{
  "n_head": 6,
  "head_dim": 32,
  "vocab_size": 537,
  "norm": "rmsnorm",
  "init": "normal",
  "init_std_qkv": 0.0472,
  "init_std_up": 0.0472,
  "lr": 0.0113,
  "lr_mult_o": 2.0,
  "beta1": 0.95,
  "grad_clip": 0.5,
  "decay_fraction": 0.86,
  "final_lr_fraction": 0.05,
  "batch_tokens": 32768,
  "doc_mask": false
}
MLP neurons of a small language model. Each row is named by its layer, matrix (gate and up: input weights) and neuron, and shows model dimensions 0-191. Each number is 128 + 32 x the weight over its row's rms, rounded and kept within 0 to 255. Numbers have three digits each. A neuron's up and down rows have the sign that makes its largest values positive.
After each neuron's rows, "fires after" lists the tokens most often just before its 100 highest values on Wikipedia text that the model never trained on.

L4.gate312:106172100138128131130103108121154199138134148120156128114221157089137131122153098109131147181170109109074119027093146140145071093141151137143167117174139143104154146140106192092100060137143141118097125152068162115176170130143162086105122159128133160159160165065141122111141135166112137086173155114103078149100157139164090110129067162150144104122110164128082121102115180135110076136108139138140152093174162123161117118140123158044158090140087130117142120168156116160057128130123176068129108107115066123142137134131172085166103146144080090158105131157156208185183175117109115067
L4.up312:100176108102171143112154095150191144132162110114137133093155075132147170141156130165083148152155120160062094113130118080112080152114167151120192104156117130127122163123138152103096118166137149140156152152053131129077217138125125125122115135084105132175104095131150171087133051139119100135154144119112173144063136137175117093086084135148159115152137082108119081103115144187142102113117146144092142108173057181149107182150127141111122074098090130133115133185126125145075109150122158076092097075145181097161116094086193129148049105173129119160134094165133185160158176120111198081
fires after: ".", "Q", ")"

L17.gate113:133104186137160135162163119158089163167151135120145090043107068156171132184066086113075144088094167126153110163145098146079158137142145123162150121093104194108129146143085137127104095168109146131139099186109170126135156079118129157127114141132149148153157128132081135074119154158141158133129110166116156104122130140065156148114090120114079186200161139159060111113143112138106111180109108142131108097173162083097162149124100130127133187092159138103096087055133132167087136172080158105111196116074122113129053138102127112140116185197146171079133139157121150049144078101163135143
L17.up113:145133171160137102065138155146165153156087190108089062134133211141121154079104147156133052121116090139120139145101142143119067153105110165143147080114090116168112067127138070160160086173127145131135171134086127147138063090157147203060160164129142135099154126149091166132088125136117181102177137087166084141174108152128150155177195102172190138177144106102090136084077129083081103100130135157191154107117125157138072166137125124154102120148151175070115167137110160137096108104125132083164129138119117162127162188075181153142131128118116125138139153152143083116091147138153147081
fires after: "i", "A", "li", "e"

L14.gate6:093075170127156167162089103182092164107057055129115124138162155109091071140074175093108172120152085188080113142158092176087136111116141135078182210126117116157113145186127133132092170172164139106086131136114146189119134103190130138196112183125166135148157081154140169150113113134167134135120130088125111165162101163110128093098092115104132184139119111143127110108136143144106107153098116189102071161091140150133108125079113156081096188146100104105053127112191127090182099113113110140150130114117142120105113152110122118148091129103130095123146170222116123132187067118117109099
L14.up6:063080113108094137200124128126176113072091113093152101152135133099131138135098106136101132099086073093081099112110116121107111171103074118104083106118169154108173124127181106111150103140068162126104095109168147147066147116121079185095134112116149146103107200096146133084061155144122103163151142100175163125113063123133090097106157189123060062107105134166132156129139132173101122120065148195106115122112148117126178104162188112148156097175156098135164069112066152108212134086077109096072093121109137151143118162179160147125123159086147157089161115109125142152178129149126140116
fires after: "e", "ep", "an", "N", "i", "s"

L3.gate406:114140148191160097130088084135088206105119150128125123166118150120138092197109176144090102116067147153144111143086189128113168133132174043106179208025101053114083073113111144142201160099102152124167078098141172143138072117121114150121155134123098116160096146140137135100111096125128141108160196154143069083174112125136135141128096102085128156093084151116117166135147118138152140166094096109111099148142155167126108111151148183123121107081121163163116133166151132094090127100177120090094125103120145106110173166137173078108067089149144111135152118156159091077169164164105129116
L3.up406:099050083094097158153128123133182138129108110132109123087124074120124164129121033121112084114159110121119099122158152163168163114085100149139129135125129188216166180150154156094138155186052099139137101110115105127152069077129098149070154143139187070169070069154108118138073185200174144124151122125156084096124093144154097098114113095199084144139072117172123136145155132109072129143093157132132137078104130091123125112097153158144150050170107133151142106124156178148147101130125099104093123119102129154155076100087153163095113098201132152108111118120147122152133127129118172097
fires after: "r", "tr", "an", "l", "re", "e"

L2.gate489:121172140119127161126121128132183165196154171139150118128090148117177172111189116150128164065159130105161131068115127130141078081104123109144153084138118170103170109144204095050087106084133145123127145138144080124170134139119165106138129181124094068191157092215101081121152111098117132121137151141137137118076169118153135157172052137092123093140121148159167049122128147186114119120098146101082127142149149156094137179091132134069131059152096150152159130105120138137118113128092152114122168094094073113121150134179105118122158125059112138141190128095165184112128116121096100038
L2.up489:097143066180130107164127154088117131127169165103147062141154108097191140093147164148124126085120198084060110122170068129108121130096155214117183174129154106146096141130145154134127101110128162158086121139082104162132126089163133135167090104132117125145105074094136162057116135131103123104154157165167143173121108095128088165106099141110151104059110121151084132164107104135121057122191140094177167170125111117126134116127117142098141100097080081105119076154147178151154159131105100097121115091188131117148163204064194152060118137173127092114149082125106160102108163125127169070
fires after: "Q", "s", "re", "S", "the ", "e"

L18.gate144:163078074128145113156068129118112177101103141095097114133195073122133125028170146096109105101187143107155175114185147112151115106130192152120112079117176157114139172140120145139167127076186102103127108153188092132191132148067107137093076100102096142159170132136145202084128127147142090096104126140206112099167184107155105135190128117122181090106137106133138128157151164065114130102144112123157108111110147071107101122151135109103161110186078112108104103133133099099116163068100135141134157162168157142134113166156130098164078099089177089112066108101093132127112172086100120135
L18.up144:154111112140144161128108076136123167097104147140117104147145160135148069080121110089189173107101160215100098166199146110163108143138114158156106157113134139128175087154076113155169156144184129067109173135126138104157101057144089154152141127107155134084117124151105172114136084123117130106126147182166168147129119116120109151181141109144182143150190164104160129004167143096110146102138129123152094122127115137131141142104134140143184160139163090177134092144144128155170139133033166118106142098093134135130151058171094099153132048072132081125157136121122167087099160131175173180
fires after: "S", "D", "St", "r", "o"

L8.gate427:047126204163132107127157142148210128113140112103153123092179145068122132080069084115071112109133093159137107154121101117138175065121135153159171141112147130119061118152063095183131166166121182174139094032126183131157086101190141128177088096085097123116151130141124108126130139158078133092086131159126122108181151130078141126125142133138098081102124118086125102121100156155136121122141154139106140104074128109135157183124106143129130142116138117114148118143031133206116119140168073150068122079104152175190100117150151101105118091116064118098154167158095122150124129101091120104
L8.up427:153052077048136133088079123131165143128102088122136204143121073105159117177122111122175152167061164132106159197225101095121143130137162157096133140083107118144114135042148114153098183106143113160074110124161118124112148132133167209166172119103103175112179087139105143101143079134107138148093161104156099143106117100155173137123149145072126138155129137085091177106115148117151084092145117167172167088076087077117092135128126102150197167138154094072134135128139100115119119148176170140141060110164112132132118110079168152145074156148148113137112108122127148157113125157127149078
fires after: "h", "at", "s", "et", "ar", "C"

L19.gate281:116084074150119208118115123085089109136134158143206117109085164107158109120143186133145147088166081157124201174106145170118139106129167155122120141134101177114085087144163152093109105119112079124129102142119085141160146145048116147141067124117145124124146131081105073073086096131226144157089115111143083133146134146142194156126088134134155157171167111102162127113142156166140122110064141187147212112137110106114105223170156138136142116068119113135139098070129174148155129153122072104128121100142146110156098125123092166133080172149132122101170114099119099116104170188161114173
L19.up281:109105191057145146139162152123111065143096140163112069150091118147119099167110149176151038150158133159120128138153106104150116088092085128200134105146115171082083102076099130127120155084144145159095092101091106162112146121153096140167090127116128135144138154140160117115167154150158121158170080190111106153083128166119187139122224128086165127172112107162097170174174145083147082068098128148152171127111102171136147183108175161145144112050142135102163138173146129149131091154156099112131163149161048146137132104105108112117095087189113104092119170153132167192115151121102139165
fires after: "al", "Al", "i", "h"

L21.gate32:159140098122120108164072169157165186150164140141091142155121129131134146134095116130119125134146144163141146126160121198108173152110197153131199085116145131074056164146109135150118108154157079118143161159121092133126115102149106130135096133126047109096111169114103122125155075161185127132116147093131123137088131193109092077137075150065112143151193146081155132122139148096067194101126111161132167090136100121078103156111167093085195129194185109170134142085110135112133131125098141139096102187084164171093082128108088191178081075147161094094120104096143059105091142137109155113
L21.up32:091116154191055099082100087118144115151132125089169105152101172121145149124102088117164113143157057125111145080146130104130169144090147139118144086095129109146158158100135151121197137133095049146080101065125135100174111114170119137135091119107098170113100129123136208098116094092148130151153114178101130138156152160090106218189093159123185051078153112146109108105131156087112115118151134170116089169124168125116125185133162150175127096126101124168132124036132145171120101131149180081103113121145104149158204120093109052124071106119144108143147090122116085095106155090122111162
fires after: "L", "C", "V", "o", "St", "t"

L3.gate4:135119156077122127111049138154131133141116156140125129123160124146115086119131140118158153154124157130138124076071138123086135126171063112170104089101137134110116184176102154134101095163138111170112081139070141109145123065135127046133118135139146150149136164092105141134182177107139071169149072154124130123069106077164172067172088150112100051117137111138133116096057102092116125106102169055061109160148090123083107121110158136143156103076128074056105133176118155111126123084176103095141100114116111121143126092124171139073118115147142079175102196195078183168135126131079132109
L3.up4:120104137057084124096066109150132185127133125113072160120150122105075116111137164124130123127146140140159104128133122129138165146111112119170098102178099079138146184236168149110129110139151124117145136152103120132156144104176115079109076146166150134194151165126118185079153124140146066158123086174071134127092130059159143119117077081134128101168188053163130100095084115150109120128103107081092145190158101158117071138104149128177175068105148145083115111142206127126184104080160113128124159101122161115103125122124129145095098084184093124161150160199089170144145141145078099120
fires after: ".", ")", "W"

L3.gate452:145176193112156078113102121117163145143147174132100167084125104181077099102150145104182120092116149103118114215218133106144111109204173115103133168082127155147162118109107138082079100110092119144161112178138142168086087135047156164130134112135129102107125149174100067132050148122148115139140150172132169130158103081142147178123185123170103121142118148129147150133131111152135101150138109115082125093085138151136165065147153132098177099077149109095093106095161140055166053115106147200120160129153128107078145129159073080147154139131119155114123167109114135156095074150152140075
L3.up452:153170172147111087138106171118110150220171194128135101103128124116110163115115152086096124189079143115090080190165137130106090155154145086097147139151084173084151146150156196127125176117143176073056150150103173169158092148108186131093132129116168168171157132134160129151081125174151133082160129124132137073194117124161152096118108137133095088137191132153129144122125131130100145150150127133171110087159174180117202144133132129137120098118108125149146085203166130125101110125092189096140146137163140089147146188201097124125113127108144148137152156083154134052136136112200081139
fires after: "re", "be", "n", "ig", "the "

L13.gate79:131116159105111116111137137109119113135126148096095132107131114111153099154041174117174141113169072091163088117137135179118137082082108182178142146114162106170097148087122122174114098113140109111165062124108115119162072083167160135131181140030102145128080147175139106125145131202093155098127138111146145145128221141117198126098076152093105184157149158106173159114149189137154130119084089078134199164137147112145142117138118142147137118126081115115093164122130113086131094116133114143126044129171129120074098095099201141141126201155091120142118142075115151118112077068139168148
L13.up79:112148164115087128083087121068104078112120151130199137066116093136126116168135160075103134142119075169119143185135171157167158132138127103131070166129156118079137152127119154129171140117142129134142125088081101116113134181101165101161114128131106121079078131102117122135091092098178175096101107159179153140135122145178189134150079098107098188161143129119116133093113094173163084142084132124114041101129116163129120193127216087159160129181106124149131156156066145136121156098163166097132081050142137166080082153102178104101081170108205119127110102113089142107117107084091153108
fires after: "l", "per", "c", "w", "or"

L4.gate365:122074156139121084072083147144097130145214108123087139122136100105126147055069128099129119088159124168081158082168152062144156190165128176139152111148136105076175141092111142156113070107113150163135127171090133077173108103088102141126064066150078106104164121107123124095052111147169146155129135155060154117136113066186091143095114123127080150127099147151134117141129116092157136104159131142163071098038153156092165149138144150107162099100091135148133135176149119118133136149097161130084141105114131156106188139118147184153105132175152105169104090084118097168117097103131050124
L4.up365:172102143136132120048141162176086162146204107136149131083152109131176141071043151109149169091168144098089152118169152115155150154172169161150153170111185133104180119059120116136146112180126090130136130147102156120166106100118112159104067061128088117127166105160146105112099129149146177160150208148098147041108146139136124111154124113111114161144153178139117066161123119120161161092151146175135083141118164201098167153164149124101131081118138087135071102159131094143138113112100164139066181167151105168101158142121127172111140119136195128105129146120094119182098141136152063157
fires after: "f", "n", "y", "am", "F"

L2.gate98:156167153091081120111111136142099160161107140087188093151202149136134126110070104180115119137119153118213074118126073113129168107142124110114116146193156075131075167116139126198172052133167125162166104126076066110127094117135116046113128159099128143157081168180124160121144126155148122121170077116119136154132107090118101133116171107126175130098171140114082136137087140138117144125171082112114144134124043131127148122161155104166204163130178094183130179086136107122147095120173093211130148100125165179112196081153143175128118090155119139104152152110115135129145149111153092162
L2.up98:160170172115082162106103145175108152184110132129183091134190162141129084099107140178130175109143133106207138144173068115105166124156139112110104169144213070085050132141122137177162060102178137138133116140080100102149116089093107096109138140061155104136114140162050136120151125145129129147168114125123169160148122080126093168121156111104168128085145132114094142108114113115128114122167121136130151136131076110134152157169171145198190158129196094142119201130124134128168091056138085146135148110106148181128179050106163164083105082162110125129149122103127119129178133178135132132
fires after: "A", "S", "re", "e ", "as ", "ed "

L14.gate404:161143149082102131111131134198098134049121059055130136138112148115136142144127159117114111141120095104137160152151159054095096083192102177167133147203104102139131124108113165177091163126145068098121148153118105109065119157035098080151119087143135068127166144121133044108143129094100060127155146200142118146130173117105122167143132131121098130147111119132157059157117117132121128123070131144169172125088108138074102145102088174141145141118097121178159110100198149169175087135155121135093151140127071167145144103129136165123136158156098090181132140093164165117157110149156080177
L14.up404:185117111170144086114079158122091110135143102163114123132142065152109058165128125111094135140088111142155130164136111136105106129135106096109163126092202125127166116126108121186139134125081140113118117146118115165092157127137077134147093146139163126122137136088124159156165129083100059139157180198119089113111103134105073043136041127122096092108134079184143083184154131115117102126137173084158126127090198051126130163052085166181119146071116112102088118132112138161170111086135116112042146084128105134139137141143141107102123177105094145097110171152062186165105137111148063135
fires after: "P", "p", "a ", "the ", "s"

L2.gate180:158153164146111145195133149179116137156086111112148037139142182198146097076082123113100146150139168098102151168167145123201145125087177099175125164159096136092193118134127164133046109184166112147099151097175124157095117138118137092140156127085140111135087152139120149119166173158124117128066168128128151113134126117187157031103175136108105174167126186091084145123122166112148168147174091117138116162146147055129136108132188168175158144157155077095093126113115161099138103120172093177119139128124155150137119097143130069143156106179130104071076149138099084134104142122115149148
L2.up180:165180137110121188184141107138124161120127111160135074138169184139096146098087141133089177132139136075090130154176166121152110141091136130193126135166150123100148157111145152128066116146110147183147155111214087124099115158156107126111172117110165140135075193182125135113190149102128089135099211121139139141101099067189140044125138126110107143140182185070136148101124128105134147141206116138137141143155095077115161116110220130131165112140170104150118163130118151084145155076176143172121166139129125147139117089168138074099153104181168115106093129129113084123170140098129122199
fires after: "A", "S", "d", "t", "T", "O"

L7.gate235:129124140128161168127151105096075154184116130137115094121132083152106146116126127139104160120108073103176140183167152132096120103074036179088125202158107135120117123172106184155123142103137187105149191110091142100114121155105146161111159091138127121148101126131141161146136112114158196120125066135117113108136097130128154164103122126197069128159147125077151118110157176095120194158116077147133117099164122119087144191108066106163131114138144206076091124026108149143113118185095058081132087132134135111118142136181155148136140128149139106070115127131216177088129167168134105141
L7.up235:082129158136128101152184100119134134127137121123115155160147136161169103189121122099101120144100136125146156162147183171150079072123073174117143116142161095127126108104104134116093090153190074120134184066101142086154118120138142126085112129197134110142033063142162159137120105117140169093125144084106108140106136140113190174103164099192148122160177114073088085094121126110156172114095146146163140103156176153109103178121092135181122088172103164032076130085142108149066128100112151128086101166114143112156131136137123131144135121116070081102179064140190136133140116201144073131
fires after: "i", "O", "A", "ti", "e"

L9.gate255:111151121133132113093022120101089122102096090103136126125144123120103134096064116165093118157064102144170143137123155105120149085151141120120144154105174100082120118105171125166127143102094096138089118146123094092143080176076149162176076151133105118163132086142102140173142158155106156171123180178153184091131142144157169163204100205108048115103173116129122156100147132118123157157064106121120130148187151055142150127127060118130195086104109141151100169160148109085176083093083066137128109142100145165152172148119157135105116131151133169184115101110084149116095156119194159096
L9.up255:199149176175140166106080133107052074150107131124118126066116125151139133139093090146163166096194117161146121104075074067144133144140092098074122125125092112107085165189124121136152088115147173124120071127130148146134086152096130130151097153076136090100088090149150131131187074068111151113167135104076192126155119091111137127111108017129069170118118107114118120146064117085146036165115120110176108162113147101133126153118127150160159150166151134141133095146155101134144161151100090219136141163168109134119115164090140119120138146104162116176132090159150135169116083120136156083
fires after: "p", "ex", "ul", "per", "c", "sp"

L12.gate419:115100165115164133118100104132152149160120108138122066138141166145164146085175143155189071205169157117182175164159138104086119068181150130080121107135116036105125175157091117088106150164136187167129131136140061167145157107169163151041089150074121111141160088127093181107160128132112133079133131111134080128145139109191112104154121152147112174148129116165154073139159173125089153169144118087132110115092118173104071160128152184095150106132076095188133162136149141140130060128117154069130157103144148123174103120092164105111095122130090115118088104136132117045101112103131094146
L12.up419:125193197107174085072120088163096066135087120133137127115185084142126133126127165086154103129129082104127183147140145118123168160141108123167097143093152099140103142115125122117052153077143137161112097137104113156127129112176109125064116128127143083149096161145171116130050167131147145153164147124136077188113111145194143118147169131147110094130115172197217118081171108191155117092106089109103136052197095185169099167115095184135154126093153093132125113089142120120104163121132160139141102125173137104144094071148152124144092166131065107103147077066080090130118142126145097119
fires after: "s", "h", "p", "t", "ec", "m"

L19.gate257:085077124164105185130086149117096167163118085130143121142130096139148065093171156077190142116126113122058157176173107160165173098135144133143155058167094121165075154108117134153126166112164158104151109089129166113121128102081156136113100115105121140083101163092107130170086152100098153204098092183108124106104135150097158142093144119194147165143135106131132130114082162200148092123080089104167103136117137069133131100175144168167100149096125084072101089180140188152110118144134132121189120126083110231127132148109139075133135147128141096119174206140156083127105129106101126086
L19.up257:101143171120171174095154163092130165148101133163134108164118157098117088113143087202143122091121108144144114111143077152118158164143118107136116073140086104147117087158115146140131134105109141128161091146140173181153108100094138172171138093142127132093142127108088097153132121122127132110095106195071056106146151162127116086075113128161153118141104134162116118129111182150079056117142095172151110079090133184195120085174198161169095127114135090176110138049129111161074131184108107142108162168110071191109071149111053139136091075218157078097146116136141127087108109102141099123
fires after: "i", "al", "y", "ch", "an"

L4.gate68:131210123095174190141099182104125152121146162120109138096126105112127045156161116181169123135136156144135138169193052192069061103124165070105177125123143153103134125134108186124141149146145162110121105155112143168172068140134149159133134122148152107123056137153175112106104185108136095119131158113082103119105132114142087171095095194158079071131124136138126133138114111085146107160167111164193128149131143154151176147114143119113146139112154113120137077107153114096138065122118127167123134117131148120195138117121113033117137078146193075120183072127088179132082130147166100081
L4.up68:100190121106178205137109188115112147123134160107094113136114105114134052176146132166177116159110157138104166174186056171095074088112187060076186149112121165115158120153113184130151145179135156150123140127152146167156094165132142124120128135133171099132089104159160090124145145092123143131135169088079104143095129100132079182129115187164075070153117144184109122156103115128135122165133115155203108161122103171182168155131142134104148135091101099149104087121152120092140039156143101148155141136164129134199107130098124068133137125145174071107175154151076174116102110138140112093
fires after: "\n\n", "the ", "S"

L2.gate61:100172110112146159146150050093112183158119112119178167087120163115163097117194115100147089106120110137099210111175082187104111129133125149165165103085135092085139118116135160150170108134138150110135127119111146120213121075070106109128091171135063186091095065124123109155163164110166073078125133136132107136096167119139097164156144173097116141135052119137102145116105157133115098106154144145117158128084093115138140201129182111106161124160086126100150135125082116081118117134114124088168164123117169171135225120075136158122139129134114120123131148127096100137171146159048138035
L2.up61:112181122121108093186092143082099100209137122046110165090120137159098090127181183095145085091113114145138167147164090131122123116148131134096091116142153135082082154140154136182149132138131150131146133114096074119151083163105077118122126132197122136145122117204091075143162071150167143090179130129091107122107141112139081105117125196094100134120100112172134142114116153215099101124181073118159149109103120163115131192150172079079134134142097122132145151099149102082172152122109111131139151070087125204155153189069127130185157139113145151072124102112092184125171161133147118081
fires after: "s", "the ", "S", "se", "i", "e"

L20.gate327:081152144096156197155103146135164100174079133108132186110196116118087164103087134058151147133134159155118095139130108117102077158169153133128114037101150137139131095150128137103057185144126136156118122095178114101089083161179083112114137131148075122099158170153148108124124113127083058128118110131112150090152136186161149180135143104124111086235148123055109128156098115153163111102179125100129064170129101108083105139148120135125146155149083160090173120135154154130110154069142144166137148165080140144121173121091166044089131122142087116136191075149110093109106117138114148160
L20.up327:165085083132187114102113147138118151097092135030078131134139102126125126085112196089121151188156161125099102093112068143162091111126129113132135132134112128141151130119138123122065149108156174128087123106142137110131131126158111122116122160120091043051123120096119149147113139126115080186144128173123155147154114093137093089181131215105100049130163129078118124130178112136124169074113106135077127097106082064122118119140147154120129092236112162159157142109145132128090083080093082103138189105141114099142135126127171091080156103213198201093128113117118136122120120135138143111
fires after: "U", "D", "R", "O", "is"

L17.gate108:095164153121166095079105099170168105141166101128118122150140149158173128161095156102144154105162137126127072181061181118140092116156188154116114064114161173197140108218117119184115128129138107161112151136124107090117102097119111108113166171115147131119048109069111114163072073120134120098085071147139113144128121112099181148112071070167123148121131105158088121145093119100137076170088086163145146096157119104157166181156114145146085107150106132129031143122172129162093139069197085077120104132138176140144090118111167124150145094082154138129120136135120152144135137128092040110
L17.up108:099174088130127116116148097154149072178108121120139152131150092130141142139098153141161168131163107102125082126106151114113154170153116137121114167132073130112129102160170137161077132131092115160055107088141084133102133095100098185176206060130082113038091123117091133143086204056158131098126126129107160119062110145080167131173135097154129090118088072124187115140170158182125078141121102181122086119120098108122144135185165103118085040185134175151176084173139144105145129144107103119118094100129135160112115137049197152185092119154098149143101140120118128126133138142146093114
fires after: "N", "m", "a", "p", "D", "f"

L7.gate94:139040184095121138119113123134186075055119086136178160118084169129126165175116166157166165086112161120119113132129129120165120106130119161094118092126151125138187151122127108130129081087103160142087124113140090091133072069095092117110154134089136129094173065139120117177136094080108148128074148108054121115123127071109142186144089121141103128164114139140146131159093177146175126076142106125152120082170122161170201166134151120139105130129151208115116154132103165128159122100080158149140159138098087139112163117164171112185095081181082199118119203136136123174085118121095117061
L7.up94:132155070128132101128155179134086118157146083144138111091177154064178143113098162149107210131159137074143131152159100170113126099163160131169080124131170204141093132156103106082148166096115132134156100117131174154160147098142075153079073161124126084105116131101109131084115115083160115116151144096143167102108157081151109152139097160151106106096094121147083096105146177121109159115146153094043124094181146169121106102105119139131174128126110051149100122101110132182135158156081149098134132151129200171129128110120168051113078144138200115131090138131171092093106201206175120145
fires after: "F", "f", "h", "c", "el", "ran"

L16.gate24:119106150134129120138096161161114204057128107095120127152186083125128105127160151187152118114120108139159123140148090095102087076052185129120132167124101158100125137108161154137148137126076164124148138122113153043098132105120120061145114115171089139100111130125154182145109080163152130150118144110181076118146107067078165105119149119142140096126152103070184070125100172125175067140157139214128187128154100141118116134163150105131141083114079129149118185076107113106110074157120123130138151139071101124103119179092143138107115023158155144121075151151191055128152101157107121111
L16.up24:173134110186120158143133146120154054074127156100135093119122055116080175121114171146104092072162121089120095160211191114183046134078105095116138123131114171092125205114133091128148171149073084130168096096100109108055080138093098122126097133139077098163153142148114119123120113177181150092115121125110095077139170095143094117122136114145105137109090132136116143144127170184121150132140119140081143087185106150110120100104144099135172116105120127141140097119171081142082035145097076128136152141122139086147121121114125142131102076138157144177130103147190109196144169093070113082
fires after: "f", "e", "si", "b", "d", "re"

L15.gate386:173088055130121118100051095136157113122132160131136171099177120136140109140105116068159127147146095168165058168153185119144149140116125138148096119097103150148100134211123044123168107150107105128160139177169103123103089056044122145145158165094155113150131153152130173098113176112166155082133151101152067137091131091132149152200127138146054095117101106118108106102154147174082140192123114138138133159047121152127145113150179125089138097081151136179086169110131119091115135074094145118129122109150136137154121085095142161093152156147130119153052110165055102140146080137150109121
L15.up386:106086143194108157191141093139174093112118132107190062080167178129153138075180093104102167156126079164123075147132189118088078164128094156156095116126103099130110138196170074129101074121166159065148123153184114112146157118087111110143171113139143090089133141160090123089097157128172157111104152166125073142063104096109117063176138113089133114063119122135179154149095153138157135083094115154140120134135111117168116086153154102140121097139138116169117111163121146108153154104126106098093172151152098128112041167112076090126138145119157056124142154136080198166123121161127087105
fires after: "N", "n", "and", "a", "o", "D"

L17.gate103:159137138136140099135118147117149191161111110089108114132182100121089110123195115096159204115181148134157172175110161095129142106154124129150157119159128094084101040189149078100098125085155122068110135141103116167147153115125123166111094119110095157141111169115089157115117127159049102107157175151152125181122109211100138092131124090132084169188123080097158146155080181126167154183119127128120160163110082083193088141130184133087101128174143104141154114098107072144130180122102090150106130209113111099125126147124070130128102097090084162140149131113116101081089166165182100102
L17.up103:147112107160138108116114086143054174117107072084204148178102177102144149130138129110145187110177082145175188109162173111146173100145148169144090159156131126092103128164126131127174128103138119097063109091064162134168152140187085108163115127151090166111209116114181119197075164158111075083129171158076124160175120124122071144140140105143078120156100101112106090139104126129149110129089173086099138158106101105104145128172116099115133115175080109131101100161120132118152170124082146102115112159170085120105174105103153154099092118117184084110113086117058106181130096188136120148
fires after: "M", "as", "S", "V", "m", "o"

L12.gate235:133130167089089134120076111169083180105121189146058100102154090168158105155104145118150059171129109114158164143105098135147123083071158147089211158165119112072144099089162161161157141138112071113114121164120131156111111072117136172156084128117133116145122191144074125106130125179082081095150201201133083093100123134121128171139073172136119094138122171159077155175123136173141148166113116148162091116123083117086115152105142192143114175161132179171100067152133119106137149125123075117156142135144119067132101147165084143136149151101115085154157189086131127134193137112131130077
L12.up235:147126182146177126186070136123194127155104081117082160130160118139103170096196155140172166140102110114178154086078114145026121137135111168098129111135158110136096144122096139136115120108162174136112098086125161120117134150109127132152059190145115148153110190110137114057107180133160102135133122171137147167139123126132107070134100146196096115163105093145140132132110134122179095150097132070124206103119180129151079165167089104135128087151111124179170160146092152177074022143113158136107155143117140141139079178112112130130090111070127073109090192096111157098109141106120140139
fires after: "Q", "re", "es", "the ", "p", "pr"

L8.gate71:110123168088139100133143127167100133106117097155075176073134143174132164135142135091094134090124144121119117190098103084108135126185088126112115130104120118123123183135094068121181125089128110152100067084159122082184098068165176132122139122159106106146113182142082138136170103132085129120164103168083131137105193133083144171159074165119087124092133150161158099209145140180175171131093105140076141098104118109150108205123153180089124163151144152127150125162150042073100144094090122156125082114088114154172114134145102109060090146106134167064084069122127144103141179146123130084
L8.up71:091093149115165122111143063106095110147124121146151133108128074158114122076096120108144185157125149102089107156193155107169129148118135147146102142123126054131167136138145114127124109022135054131106076093137096066109110090121127154172194124175148109147137142163078151092064098122097123170102137135115174135091138128147131116167042103108100091112133159142198161156133116144136162080108073159131103080127115137136122177145063160128141112165119144104179075154114130063085133127144154119097083167087138065149120112110198106143072080162113138057126096119110127127138199101123137148
fires after: "H", "h", "s", "D", "ex"

L12.gate161:114101082105164162132081129164146153060111068100113104115180150161200112097138131126127158131178131084113129117166106157109138133122103110114128101087125124174121122113148123055153116105128112183105126132189094128118107156137117130114116143091098124112192120110084124153084117057125082161096133139145229127158095140152202125157089131132138145176146169137090069175165107144136119151119059154138044168138106164098131167138123147102146055182166136133093134082149129083127114088068127094107120110143133089104129042127187135095140121180138156136154093139114141072150117145054142170
L12.up161:141158116188088080130120155087128126159090121049141115124091055102163076120124072102204110180136146111140149084180093088120136087207151129171099144175081118109177104156106088096177160143140156174112099092093129157191159162094078217115171159161145114121112076148058129134096109089090107143137135096100095173103125137155136118141118170144071133145195174125162116093086079157078089142153152144160148132118101107145078169125101102124152123165133132092060185119095164165123122089133125120149168149160123118110148142158106117157111146127132090109102112179096143128108128126092114136
fires after: "E", "S", "F", "P", "D", "O"

L14.gate58:083156213171222175143112148149147089130116163119122101209156141100121131141148120174130151099170123103143190111138089146136155130080153112084174088137093163082112152123200124167130135109143150112133140131101089151094141121094089140115116141138085058115112207120117148148107112113102108104139094117117136104169108166110141168167143111111170061149117124145072125151142144148109125175180130153152106105085108136084114225115089109155136089093156137216104172141165169178118085145138118112174156146156160092120085172090120069115156155119109108112176154162171108203132142095132137134
L14.up58:155157160151125097160142134104113157171118087114111135102114163108100157111130149098126109138125118194171147046115084071113138108074120162100142056109138111125116100118147151102115100119125164166092144137103135139048146140067183192103089144119120105136086160112096181141058121083122082168148110171081117176114112144123124101122165143149133140115133123204137089181152100166131146154181112121103164089182119114101119208156128103165155116105152155174168056136168131174152106189160137113130174107084205165108116166153131165099123119118063121184170127168129141145123155100159153067
fires after: "P", "V", "v", "p", "Q", "en"